Weights of a small transformer language model: no biases in attention or MLP, 7200 steps.
MLP neurons of a small language model. Each row is named by its layer, matrix (up: input weights; down: output weights) and neuron, and shows model dimensions 368-495. Each number is 500 + 25 x the weight over its row's rms, rounded and kept within 0 to 999. Numbers have three digits each.
Before each neuron's rows, "fires on" lists the tokens most often at its 100 highest values on Wikipedia text that the model never trained on.

fires on: " |", ":", " of", ";", "ood", " |\n"
L2.up1992:475500473500546535532478505492515508561482474513474461483476552512479507523541477534537513523505481455456468523518537528523489508529489475485473504494491496506511536547481510525500535527493499533502486515471476559528528488539515487497512501493494515496495517480509472509459485482495510534518455524490509489482512506518509521524530489517484468500496510423538469477518541523486494489478
L2.down1992:529484525491468501461519464490463534488519520522488552535521544504531459457460504471517505476456479492507529483493505507460475538512490506522487509500501502515525447480509509481454513496555507476525508476514533500490524527501507512526502522503463536470497511513494523534475512514477497459501513492484509524508480478512506524485478497492492497520497466547429510507469529494470534524513

fires on: "-", " \"", " '"
L2.up350:484519494517454505457527446526527454519507489496508512527504483496476524497540484508471498487477439536522481485502489466514495467498477509466506501480510480492498504504495500524525457527484530529532528534469524496509504465507496529511511545485487486488512519503475496504476507488488448500488457481456525541485498555486461494509488509500490504519491517474496481487514536494488492491457
L2.down350:525510487519462520472526494493545496525511449525523484500517478525518500530462482458490525481567468482499544474518515502489565488485511475491523489473512502514497485481493469466523478494517508496496509492526464524517464445513494528487481501510477503476480531496494474527544464477518545524501482523519488478491460471477504545483517485505502505447501501515496485495510497531499531487473

fires on: "-"
L2.up1347:554547527466466522521520462521508520488474494487478513539498487521496499495528505516491513466506465456522523512475502543473550523484497511470505479504503512481505506554535539471480496505530509500474532538473459528472491513501522511538498530506514493509508517502507458510498496535496484478523479502484519483493538522501493462549539536489485489514491541448512476486510515511504516499466
L2.down1347:489472519521480508484522499519517506512533514482507487517508473530464496483514457502483512462474508496473529500491516483500466461515493476496485479473479478501480504548477478468520477460524484515491504480495476535541517485506538486493498460515490531493526501493489483496522501456478505486530524521491503501506483471511453532510570449474493472479474502487517492512538525466485530459495

fires on: " to", "born", "m", " can", "to", "a"
L2.up1475:505539524514478506520548497470542449496462569502460508471517482509531541510523439524492488490512513445473519515504481510513465517480499498492499531495456481492537469486504541521498482503481475498489481538495515523513504519499505467476522531530457519495544461486455531514503537457494457529487519504473476481493462522529487470520487512473527491555508496518519508492505519513469480495507
L2.down1475:476530525496496479518530516478430505494495482502568476506476534464535488467501502506472471525480473538484460526487480544503454529495492506512532502514488493467531508456508525484499497512556496507519435504505477484471450492505490525542491525503532534523517504479478511486514490559509474472511524447517515534486472517533499471480543479488578487472520534491521522508481471448534525486489

fires on: " ", ";", ":", " of", " Television"
L2.up714:545531487475514507512485491487543500545522502484504469533463502481484477503523498505503522534511542460475483516527479505498531527504461500497489490493538549506476512482530557467480541510551495524497492492482463557497552537513494459514519499494507509506473521516519496444485511526571525521512461474494475498522470474512475525497532510463471516495500525491530510498551490558482471504522
L2.down714:480506493481481526519553486510477498489490491478519543474560490485501507506475488526524494452518454510495511518507476509515495477494545514484477537518478488509509525514519487549504458551496531499506494484519529467507473465502498503487446500525502532494518501505476486524516452456462535483480545487493521478478543528480521485458489538538525505495518491511469490547427484500495548515449

fires on: "-", " /", " '", "+"
L2.up647:486535483494513533506493483509488503486516532520492534489542491507479539496492504515537479437500471492464513502496470530533522501507508516493460509500487486502514488494514480513492480537523497516488495518486490507496508531512521461522485517527516474494488520490515500507513511532542490506471437475468502478499519498480462508493496524460507516462474490463537533497535527512526504466458
L2.down647:494492530513515471497573509494519508438531511515507510532507467505498501471516489487470491482458480498502538517471498496489489483455507491484529510519535449495493506527497517496530505482468472529476499479520473546547505495512527550489509538508485475481521510484516485504562495489482469499482511516514552480461475472503519495483507505498505469515497508488563478521481505459499517459494

fires on: ",", " -", "0", ".", " Press", "4"
L7.up797:516480501472489461547534508491500523475490486473431540502534483494489537475524477527536504506514511458510489524514465495499495539507519458505503474493478519514550490481497454507517560526500588504500481487500520493500507493497469460497430483516519512490477478521481517473488499529546539461522455468469491464522524465526527484480532478478511503469485502500525480469494484518451511483528
L7.down797:508454502516487533490524487483463514495521489501535508526537469487517519490516513541487498527549482506513498482470477522555476507498497505525496510484485484488527524532504510481479521469478490463510516503541501545516486501442522511498528472553520517471521502536474471561478517533483465519513420500464490463493476475525507544460536496543524514525505509537535483459501506491494524494510

fires on: " of", " from", " to", " in", "l"
L7.up1223:502508502508471487520517498515509483505462491494501496487512478533441496480531470488503490536481524504526486497548472535519499518544542526535485497521498491552461506466488535498460478501522492509484491482548534548504561493568499437484527472510516532463484516545484496577545530494521472521469512498475481527512536487494483510546543516488500494498480478506492496518551524512462466453487
L7.down1223:538486520486450516493479491491504488489492512482526486489506514493489485524454500477514445457506543495484504489494568500486503514489487485451451534495458544481514470527478512486488489522526509494501492503512493491519497507483571478540469510544485506536507486544508495504483487565487508492501504479482489545515463511490509511493473483517538508502443540508489559485498498489531481553503

fires on: ";", ")", "\")", " which", " there"
L2.up2014:490502484515461498475499445542481540493493505501461496507502474515556516491526463545509482454486447506493536528492511487540495475563473587489517514488512500476478482470533473502521453500452483496514529492469499486540525538476477524504519512478450510504491457493473545541495485541478481511462514487486520510520544524523484465511483486479487442501520476511508467472484497512528478468476
L2.down2014:505470513450526426514489530469497434543512554498510482536498462556493480502508528466516481487509507479507479482506460521453544493514480491454507479516528502476483463512458524474541537461530495495533490523489486519455505546492455484490505496487464513476480502497527459494478472480487528506514520498514527499553484482517500474524472524493570536485489448499458505471514454455514499552509

fires on: " of", " Sport", "omet", "fer", "ic"
L7.up1085:456434484487454468526513541494537485495501538468504485497479511499481538516502554506505532475492482503469457463550467538502505529491513508504523491510500480476478538468491542535512494491528498501496495514509513484510483462518495486493454502478527491491456496485501472523488518486512529483500493525515460534504523494501505496474574503547526572482547527520493513539501541468508529507447
L7.down1085:503505510517528516515464485495513513476529528455498506499509461471504487467506507454491471514487504524544517520511461463517499492486502531494489516476489528534512458497530492505488521509484511532469493500539519524484536512489500474518503514484495531502509489486510476486506517528519492545458522498483506471493508486547501482499488509505494529514473506478509472504520522520512453532500

fires on: " La", "a", "-", " la", "Y"
L2.up780:500515492495440510528495472506532488501481535505498522512520526519474502467515504528504520512518467539479479468563474463569536547509497506499467519472468481504483466490511522504474494504486553509511525507484534504534479511494514482489497511503472450485534551526488510490491454507506457520459484529477501551505530489513485499515494501500488510477455508466464494539469537516469519488452
L2.down780:501499471507478465484469531482522468459524460518510474521488467499510481482539492459520523446463482528504550512445492474535503496520517496481517473434514481516479482533530516507523504505481461473529530488556510525496478526496511485437522505498450480497513516494543514488501480466478498491519499521475501469468520487485502470532530547496442547480484506503525498518535477522475508511491

fires on: " ", ":", "-", " of", " is", " family"
L2.up1161:520504466488496456481534464449507503518491491501487495478447507504493504535528492501533459501512506520489509525496451533537500519503476485510531507524488538550505475447522521479502473516539478492476533504489471477476497514469513445533532537501494524465468501508499531475464462478483515462516516489482480502492474506516522488494542512469504539475551494504523470503515499550493486503472
L2.down1161:484457498471441487502487498507487542502484449502442520477416506486491479488527513487552490494478516493480506511485504523515510504529512544477519525452472502496517486480511502510529529498515514483483498516503480524469506526460529498480501518508531501499480533477543519474478510488472515506494548521452512506481519494516547487519544500472525520502540499527482487518527498521494495458499

fires on: ",", " to", "-"
L2.up1600:531476514496504500538507498515468526497534493490497498539507542514530519516527451497545475541492504520543477499483468514529463519524532495494501502535494482529526491527489486523479496508493532455483506540451489537476498494483527496517453504575492491495554519448535491558469515505560500465506473527488501467519524536530500506511505497484494536495511502454519501464470499519471502520478
L2.down1600:551470531519510443521525514497451512525547535486530494524506549514479523472559437485479483535505474509533501513502497537494459521555546480462481490546459481488565455502455484538473510481499485477472479495552555479530480499525528488465474485505533487459536511481504477523457430480505487446506487522539498459442489512466511504517518510520512501448545470524517503493488502504518487501499

fires on: " ", "re", "W", "I"
L2.up1558:487499517494504478488527452509503513497524504539519530524478489469503546524487534468501484486498495522511512482500475458499508508501504467463506472502512476527477470510484508455567489488538481517458545535473507489490465530515429513471521537477496527468551489503502505503514529524471492494498489454541516545542555476530538465514491511512486489511516515524552497527483501473541494491499
L2.down1558:509491454502484548467489498473497487506456510463457520465474505515503477504523446537506495531524502441501476483508506546505490506543468527540529532507494550502494507487524484524435488479499492473514484485493531491526497489488541513515456465514495457490446516467476511485480489502537489487526478505485481483506452520456483530514521483466530503469483450491445518501519533528476533493492

fires on: " ", " TD", " Following", "201", " win"
L2.up597:570535545519489495450542471492477478561537523465463507473487545511516518504489489516488498498524467527503499504483488486506497491520517484470484486487518566499472519512551478457480518487521498526539495554493497506491547522442485517486521501481518500483491516495501517479499480514504522506526480464502523505484541557541470488520495514507480502498511534521540490535524529532510501455471
L2.down597:503507498452501561552542526524529463482454466493492536481475496518532509511530564538506527456489452514504490465522466492541504481521520528485515451520521557483512522507540508526509481495511535499458512483444482507496494519468451502521496508535487532507523500523455543500493550549476541513492550478503475485508548475528493462553501494468517487476531517479499500450476464535468504533492

fires on: "1", "2", "af", "3", "es", "one"
L2.up382:515484499508522485484509523497482493491479495494451514528442478471497506513526485487525465445522455491502500479491527546506482532546494507515512449486482489509448513500504535472514503477487537490520527504471490464465499496481521506483483494476499502491443470497500507489471491566507513504480468515483487482523533551456458510513535487503506499465548489523529482509490518479421516519540
L2.down382:485489518481535495547495488537464523481481520514543490500506517528498529486477474503504548565476516488528511514494466457455534470481536503478499524515529505508559523499477473481519539518501537508494523503501507530489470556536502524529491492535516502471540468548488482552517513467484498510498533479515515518506516490563540465521477519458490479521488511470503493499485502484523473454510

fires on: " |", "A", " (", ".", " are", " is"
L2.up35:544491498490481501540547500468512465532478527548492457478508529539477498530512477495511563538525540484478511526474508503545494517499555526523494504508521534493510492456490501498515479500516508495475536537460493493524458516489488502475477538495504488463556464504513520520495524495510527496503463499462470471482454487532458552464546485467455551462519497488516503489483451544534467518486
L2.down35:494490527532507469450465476515521509508477521478512476476512523517527517526509505488512493502519501502552500457549468519501480506489471495423512521540439466526485498585508512509514546503514511538505509502481487507467489471530523504517463484507485479537477526486500469472517488551495480488506505517514543493502540505471540496476496514502493517528466448546494475480519511487491514534529

fires on: ".", ",", ":", " -"
L2.up352:500539501516525461485534515526479554506494497531457539501504483482514536544533483499451500516502522480525472496505496466529517531521525516480496514530509443518509484477492567488528540522506571478485524487475530468476499546517522497542464519538485479524512514492478502490480452514514477465464504522491518509537526513500546486516466512534520476479518547479542493525523496484513506510505
L2.down352:466492484508523519492532465488518446534497495516525530516554505489515494459472516529555460462489500546474513500506529515517483436442441498526508526501507525502481523525503460493483471491502451504504461496537462546546484485523515452469516484482504499470464491466524500494485520494529553536521497458525525455489471507504471514512500452521493524497499491521501511485460512499494490459506

fires on: ";", " |", ".", " ;", "),", ")"
L2.up1507:559526494534528486489517461509488483485519531460462480520457512512490512480529483526479529493479451488468525510542481499548481513510449512490465483482548558513482534533519476494499522485495485528536479530473506487506568520483491525520484500489513473489524476496505517491520521545498500510493459442487533477496508516487489504515495526518471523520505470504538545460493529544462521472457
L2.down1507:538499444522488477502543513519473449511479530511542540478470492454503529504469511533491521490481507491458497480496474458510504513503484503474488515486544520510464513501481502498495501505481490558484472520451473490510521475453490511493511526524481546523487493500462495522495503489517525531488536533503510507513477510557480504488529471476514472492536555493497491509521497514488495490468

fires on: "000", "ski", "1", " mainly", ";", "to"
L2.up1079:496501471483453501549514476475497534506528516517499505520483453501476506433493468493558493468512446474466481473579513536543514485462515533504508508509485471502504519529544502509474446530475493490480480495530514503488532553498542495521489499491499486531487542525508446491459487512497493479499490506488522504527502478452526457521528481494496468488542504468505517477495484512443504499513
L2.down1079:528516532493530510481508486526504475515498515468511495428520530555517500518512543504470456520454570504502507527451488493475511514507468484492506490501494494493494480470491514477533551495527485482495519476449500503477504496471472494494484524516483482503526451502501544493521499494534505507516527485493487499541522490531463555490489505517539484515490519530486480519537509477559480517480

fires on: "nt", "ons", "ful", "'", "gen"
L2.up1494:489468505476507510475516465519491485471506519523510502496478495446488472460484488478512480483469506496515537512466507472483520499491529496523518512461545531510491489533528516469465463477506519502472493519476511522486486523545481525479542486512485565484466499503474505501501501520492506484489503507517450495508519490512471485496501470514531513536490471514525526549504504488500485507524
L2.down1494:495542500501477479530484507479477505500498471481475504506524522544516564521507488505484473532515466496526476485504472521516502516501451496485505500518469462509500530456461481550508510501520481515511518488537495489477507481466483500504468524478527451499563492464537525488495509481489484528533534489456537514479465493482523488516487535501467504452512522488497483468504495545494511510453

fires on: ".", "as", "ues", "aria"
L2.up175:498450493544531516518527523485497501504525506517475499466480497460470519509488543503512486465492518537458517498494491512477497543541502530518500533503555492489506480502497506497460462496505491521449517503488551527523495484498524546466496501586467489490488466524512481564487513490495518483461480507452490454476465468512447499470504521505560532499465513476497506469494471492463514477497
L2.down175:481535494460491518492475449517484486478489497483524512501471537519497501513500444482497507485501479451542482532478516496515517456474481476465489500496454494510506478499516480527535503489483527474529493526501474481471502529525487461487500503440510517511509516505499491472520470522524472514524502474533463527534514547474570505531476496435472490516519492504515504538494546494521500467506

fires on: ".", "0", " (", " Port", " Hu", " Arch"
L2.up1349:501507508489476497500485490521512456459474561537526508516512490532482519507488447488498496526508538495492520509488487508483493501473531515525518475512468490496473453498542496520531451539490497474483475498515469519475504534500495467477515534512518509492549504492515459540484463482523505521464468538462482509485496541504494488514492492533519536476483538490468492504498505510495485477511
L2.down1349:524485500502503487514532476471507519524545447459447502471518512466515477471544519529501477503521475488519476475531503508541476496527434498490480511473520511479503531549459521495480524532521499525507515518460490471523500457504514472503506462535495499508460511524511516490499518506495495498532513452570542499528525449488466517475495506450478493491489446530535481485466474449492501549481

fires on: ";", " |\n"
L7.up460:465508471514538485472509498532471513498489481454483521494516509549510520507526498487516480510475536489464472521542483528534523512475459474483488517477525551526492520466494471521507547509503452511508493502486499494481522486502495493488484544515507513448462479481516508512484468513495523510476454515485508481485496470522514532499494525591523502502468472487468492477535510569521444513508
L7.down460:467510516482526495454433502520510491517515512496494512522467536469489470474475494480481474499421488535503520453498554485473493498527540490495499519477480509481505533503516509481511462499509543479539512554487488477535481499476499500463464538500524450497516479527510496482469521525501484544490542496490498498479493511511463491497453506509511528506479544485500482464451468461498511509477

fires on: "-"
L2.up1087:550514503484479492489514506495515501527483487506490517489537504527494501494498537540482498451501427502487534465488505531550534507487509524514481456452512480474500545548485493462485474541483491522511554498517500520503543532510495446517470493500473505501492510492486473520527519537550508526473463479483507516504526541469450517535508519455485480527485478491476475474475497513504474467471
L2.down1087:511462506514499531526507475520529491476542485485487497519507451504517495495522474500482504482527502513518489497481521503541490487488506504490510477478514479443494550537473435486529492484535480511471487483511500537501496471481516493499505515472524476482490511467475521527576501487474474476484491521521543482497501494479451517488519520506484478539485489519554497517496495484470560468500

fires on: "s", "\":", "ues", "8", ";", " Chicago"
L2.up1355:507507509478467510470487493487509525497497493556440527555489484487492487452526465526507467494497475490522510474523527529484487500552504482499502518498511454541537472466505542494511485487532460485518464506504495510508462503545465504501493465511472478488550542499505521506480507469486509518494485464502518550520506495534504472515508471492518525503505463481511526538530505526511481497473
L2.down1355:487482473493561535502524510514504471539481528460541522487510494486513527514479500481479470554487508519499507504473492478502492526463510474506475505513473505501503544498461478507510518521441505484447546502525495511503523481452513468531486498476521489482520495458534507518480528515515495478522532485491494455462481496504518534484528548506462453525516539510500471472502483476467512506534

fires on: " Sh", ":", "-", " Ma", " when"
L2.up2009:517530497509482473433525482483508498531531505487460510515489502533511525481498440529517544489477482522495448514491512457493542522525490488512521486518525495528518522516501531500494484526526522522460531523490538523469521520456500429538497485495487536527505532515534487440463522484485484509514523454517433492482533532506475479497518472487477527518534500515479475524515535530512460500508
L2.down2009:497496535496493488523484506437455465473503500528518529466459500494489495539518468506489480494493494477478495499449525523485527490521548506494483501475463509504470491470528507511543480487498455528521468504487455499503509513520471494506555533477501518455524510529499489538523473471486446489501514493498492461494503510513464483523541496493451497501476549464495452520519524503582511514477

fires on: "-"
L2.up1940:511488523493451482518530441496504494497488525507503497484486498507494500523540509525503514490481464475501502490449497545515535511516476490507488459474487495446528529497482501527500486537519499516447566526506508490564471515503503472553484496487518512521487550476491519538521508512501485486489474479498463492486491513504471477487565533457494486488475490500520507476546516533481518457462
L2.down1940:516482505506471504511520495534560496480551483500494526531488435540484503507511488525472524475494482507489524490483510510507497459459480487489515496464506468479487527527474482491510491493501505519475527500496478530513499470501522523470496485505491461501511518472505495509569496483500508461512495539514545483490503500489463522508548505464468466509460517470518471498509491472472533466489

fires on: "1", "rock", ";"
L2.up921:515490502511501486489484489476500522528497516507460498518497504512464504464528497522518529460505467440501504519543482504527488519495509506545510477463482500467483548492511546499528523519552526467488535550535493481487515502512460466497520511491509505469468490508509488487481553585477510504492502521514544520529504515471510457542525489494484506503520484510540502469484530490477525504530
L2.down921:486473504481531478521546514509500497502490475463534508463479465476493526477520517486469488529489525534504552502452510485478515451507498501492501489510545493517552483513497488485512479491486460544513510462435509526530500536493547518512488502486496512498524453507468481555487437427526504518527486459475498487481505495518504524491505533496555518530449494504472516509504502498501455473528

fires on: "p", ",", "eb", "h", "w"
L7.up1010:483499533489477483524539461537475456492482487477486537515487526510485481521462473505532477500509485529507518492528503467504517497480467454485490489541494477541479463477524444512477553551477489473504492519470551492497594547499517507497464521456533474481498543490500505546464502483526506464486497540477497480535510481525476468545514518515503476475497544520507462464492495512476500469508
L7.down1010:491475459468537494504518499442506497461553525519475451565530490527494531514485498516485502490509476499470507519482505476493459504541512510486517479468431483500463508532501518453543529484536531491464480509491464487513480510464482496515481497499478490528547487501513549514488450501472491484500463522542480561487530490504522469536486523502496475493525451519527525472463495514499526550502

fires on: ";", ")", "ire", "imming", "ry", "ota"
L2.up614:478507517499514457500519450542466504564509515494489514468541479524511499512499517489539481519494444541494500508493479475539509492551494513556539536458498520522515483456514497488489495534468532489492523530487516504508525561499510502493501532502518493497508511509480536495518511502546504491501496501465497544512540512505506515506489475515517494505527476470471487474535503477504518500477
L2.down614:511526481540459503437498546467533494502504520479557506502515486468501497456507500492471493469532486494471503491516506533496489504508491514488494485500487499497501498533488511489517487468539511476465545482465481486529502489494474503514502488499430513518504523547527461508509485520446507511485544483563540482537503484548526483530505513513500471502480438521481518516477488485451471536509

fires on: ".", "W", "are"
L7.up714:547516487532541483528557467520504488482529497499477511475512511448514515547492491499532462522507512536544518490501478487511469511469469460505502500511515493535491532511447476480490463505515489488477476519471483507514502512500492527493484502482488495457512474483526474516500442486497519476538512548519483509459522499522533510473505527497530502486486518479472498467458483537482519484529
L7.down714:455484520448518511506493480461502498513449530523519504513525533529467485510539491492505515505503516474512517541507513493468502475574551503493533481473505510489544513508528506504482499458462481497516490472492488470492494474455512505513541524502508527495486523536511479565517491483490489490501505558485526545483486578496496510491512485498493513487544503511491517480523540494500514500508

fires on: ",", "ie", "ind", " Cy", "iff"
L2.up742:479462519486525520514530500478511506479516515525499515476481532518460520521536500560521484526517545507515483549544467530540460468560498486507484473497484521556525527478514481507471511533508495512486524502459514506512533499505476469539519578484481508509518501524490495553495486505516486511464486446476468516528516555555506501491514543480481527444489475491485516460498473481480476521496
L2.down742:491431532496460474502530527494519514464493484462506501474523513503498490445535514501482515477472425503489518529506534496488545531499525474516476539534456455502499451442496490520474504476500435492475488501566498538531494549490496483555511475493541484505560505495450450475530510480474495535517519533495501507474545510497530471494512460527500479468493504496472454477508473484507540479514

fires on: "-"
L2.up378:514519482475465500491534441485523508485500477453516545509486503501484505495508516527511513481511447502480478452538492473520528491510455497481469536494489508481544517476506474511485464518525480498501507541486490504558488514512489490517532502479481512502505541464479485562501488516519485486519468484473509545510528516505467522534563532452498478471484499473517515483507496557496517464479
L2.down378:537486512517511530519506510510555493478519489480497527528495466540485504504496457490491524497514484487501527479474497505479487481488460506493547502469508496472481504529494467452548480480527496493477500517531461536509513453480503505500483501492486503523494508475470472466539504462503531450514506515491515507517494496488456517490573491473468498503505499484519468502489457478477527453504

fires on: " to", " am", "189", " of"
L2.up672:485516532510454537489511503464504513479515510510489485503475500480497478453493508505529514495494443514505467487516509461528524543465478492463485509546522473493489513540495482512500488565520474500547498514501494512513529494477541478517499509494472490549487508498495498517525524473499474475530495485459511472511530522491510474492544496458469481501502507490536458493525493569495503457453
L2.down672:455506522463515535465527527502478490523535491469526476474454496458490513462505470470455549485528504470529495465507472496458501507500529512486489472473517522528509484493484497484510518501519453487518493474512476477502487500512511483531494521466522558507538505556464476504539497469499495521524514496540473491468498476498527545525478497487587477517484485521490485510520508530524471518511

fires on: ":", "1", "="
L2.up1195:505529489536466534502486483532528488476516525518464516473490543542513515503535495484484512481464521525487500463509524513482500535492461487519544509474544498508462484513490506493491515559523489525515520562526504487487533512504530465523438528490493462532445564534488510515477495498463482536522458474515495472499510536521492503547508524454499507531462515514458522507532534463511493513463
L2.down1195:495497510471545457519508483495457534529528462484557468495532498511475492500525493489499506562530497485482526506480474491535537490466500499482486524505472511500495518534496515496488507440499497527486498482448467518518451505530445523493509499488458521501534494498516503498520481501547507475434507491456468491521468499475513511480489490531491500467531512458515433496514490541499509503491

fires on: "2", "als", "ore", "1", "able", "atives"
L2.up141:542509525501474507485533471488470496492473520486500496476472490468463545559539486519495507550526498474495516457519468511523472476510542504539524520486515517469503513473504505525526480527507552499497543522525468561483465485503442515529507511493479522485496482496457540479489486521518509506519495511493516517481556500504506507528519553485530491522486542527526464476504573505486480502528
L2.down141:487454468466536472533514507479493478512531486467473517545514477518542475468483528483499519448477456521515458518468488472489525474531483512493488509519478472544458473511470527479485500445530467519481459502537532440534557501506553457501521474454497492521542475522537452520474463523468507479473484500508476492514491477517486486499462471498514530473490467496478533530476462512515512483488

fires on: " |", " to", " into", "ed", "6"
L2.up1229:543506518466506512498554487499457474524550487493512527515484499530524535497523477500562514539516497490545479561521482504528513535493481578489512465476517482521428499480497509511487509532513521489490530515475490534532476502521502540503531520501489473453524543483513498474503489474494443478523497441516444492522487531502493502465474518506477470465475448504502536471510555473527504546511
L2.down1229:541504532505474436503546500482532493521483519474474486547531509509452475510511479528517493479499502501456458465448487504517491505465523469458456508501488487520525507503525483495506524529502494523536514494488511567457541495532498460510532492465471529505504482465491461459532519520486507523526551480498509486465490526475514529545525514500504497483484510515521503529502521501521517499460

fires on: "-", " pet", "igg", "27", "down"
L2.up1257:500477546490475522542530479469495502499483501494549543468511489509495482473492487495533479472526507458533483484519455502480482492482477526497494499490473489539503550539536499488499521495495500514510515485510516537498491488468501508494470508496484521481560522540488536506530523515528506506535474490495465486524493531522516494470507521459474519451464483491501544508510475538475509518506
L2.down1257:484502432507505473483521504516522490465499496536470487517506508534490527539472490467475520519453481530471515501520503477500518479526540489473539501528518516478496443493482547510500498543495516500491471509462498497534497542542512490466514501505476445546436484468499473499486494492479534522477494488495535523482512493495490507555505464540512486573516494510518495493497515486507487474477

fires on: " of", " to", "ro", "/", "ue"
L2.up846:490486528487485533522488506456494523513474509501444541483476482461441477508497533510510500465548492492504471519522483505477490531490481482493516498544530492507448532484527509506535459507519523484513471518502535542462533518500511422509508523517465501501489497502487476489483519517490477479482483495472472514550536529509538490517528498464513492507479527489529499473487465498452466510504
L2.down846:489483503501493461502488525523458489508514463480501539505502540448470524478501512450494506535491519494487483479512517494502491515503488483469446504495512488513505498501483497497487551473483574484518455476504502470504520490517540493500484489452518501495471459534483507503553506482461500472506475518501507465479500488458469530497473515538564500507460528480508492479483487494489473513518

fires on: " |"
L2.up578:538505514517515510513487500500527521562498508501471483494499506525505529511505488541499509535560501479503511520476460478501470515494510512508507502515494506527467543481486483486513527533501513538515502524448520567488518472498516523526568496482493505489522492470505473525490515502505483498499492465466527472524520506517468514484519547451504520478502495451493474479488550547492478494485
L2.down578:541478530500512506494541502508457504492495500517512480442484521546494489491501492481526478484504445497497506500513491482485472510489523506484508486512477485522467493526521444541519543515497488526516558524498489499489503467503542540512529469481497504494500527509522473487495538448502473493474509480488562506477486474466501523471499522511490519499499459478544500518478500493531504511477

fires on: " of", " f", " to", "S", " in", " D"
L7.up623:464509509504499530556538484477458459517480528486505467497497510538482511493505473499517483470533501497496469432546512441539535486549495487517507509503524498545478516530537510496472470474496536493457485473473484505494491483513510520506476514514459486456542528474534504520455521469548512536463521513540519489497508476474459467530499476465490479494505467499547482480478475534480492491452
L7.down623:521531487480459477517503531510510479487547465523516513520524496536524529493528487532513513468526486502501507484502539554496538507541517487475509478528478516487484496527472457500483473511498500485497485497469531508499482512514486484488446525453503507439487511503475497494532500529502442509512485486489487503559508497474452521491536505527513499455482488513471461504535513517500490514529

fires on: " to", " those", "St", " of", " They", " He"
L2.up448:495510515507507497493532506482498487510480533497501496485486526476510483503503486502490533513497484555501487488528478496493465500550476541486481509518502497491490467502493475486459443521464474520488510515474508513493504485487468455493503513508522432489482502522481492556508509474537471503493497456488502529518537501491507442508491492495527518508533453501470510461548482512515506531472
L2.down448:494473490491508493537505514472490517512509481460467439513523498492509510489517511508501449469497543521491496510481529516517512487498521515503476528475511496508528560519512516520487515461483494505582524514521539475526537503499543497517481515483505513515519522524498467478537468512478502510475501529478485495459511468508504542460453518488517511488442508509491533520487502530483460506523

fires on: "ace", "',", " terminus", " Away", "ences"
L2.up767:523517511524427490530523478502520531468484473511474481528498494444513517507537537480467496481495536511510487517458482533552482524502488511548513481495486500464538512509478466484481516498536478479513501485529471480535533513546495495490511514505491472503476496540505483541520486482537516525492536509507495564520534488538534496516499510474525515524532500519474525503547530469487508474501
L2.down767:486465477489558492474451507485491479539515520500508509475501520530510495516478450524514517534492433482489500483552496482489520483486524484459508517503502504550489478497510546510520463496452514524489507498450528527470472503444491518505491511493519512497526501476493519456478518527464497478531469494514512462496458516447457506504490491548462489476460516470513470502448471527506503508496

fires on: "===\n\n", "==\n", "==\n\n", " ===\n", " ==\n\n", " to"
L2.up300:518485466510489520513505517457475494501506555505477545486476510495506552507533467494517485538515490481521502528499526490549468499553504486525523472526499547527483518494474539489476467496505532533412523532477516552482528508531513485510491523506478519485507490534508517494475514536542476506503469524495495479502530510565468500506477490480534517463491476467488504440484522479456459502488
L2.down300:490516477509485506480471534458428482508505458490533494506455504468515507505502515513497530519480482515493495458492531503502490484475515479482513498500537481538465530481480524532526504507513512511486495512496513533506536547503502478483506492484498503489481500486488459566518534492521491500478445514507498489499493519520484526462501538464558487526499487511506509432484495489505510513515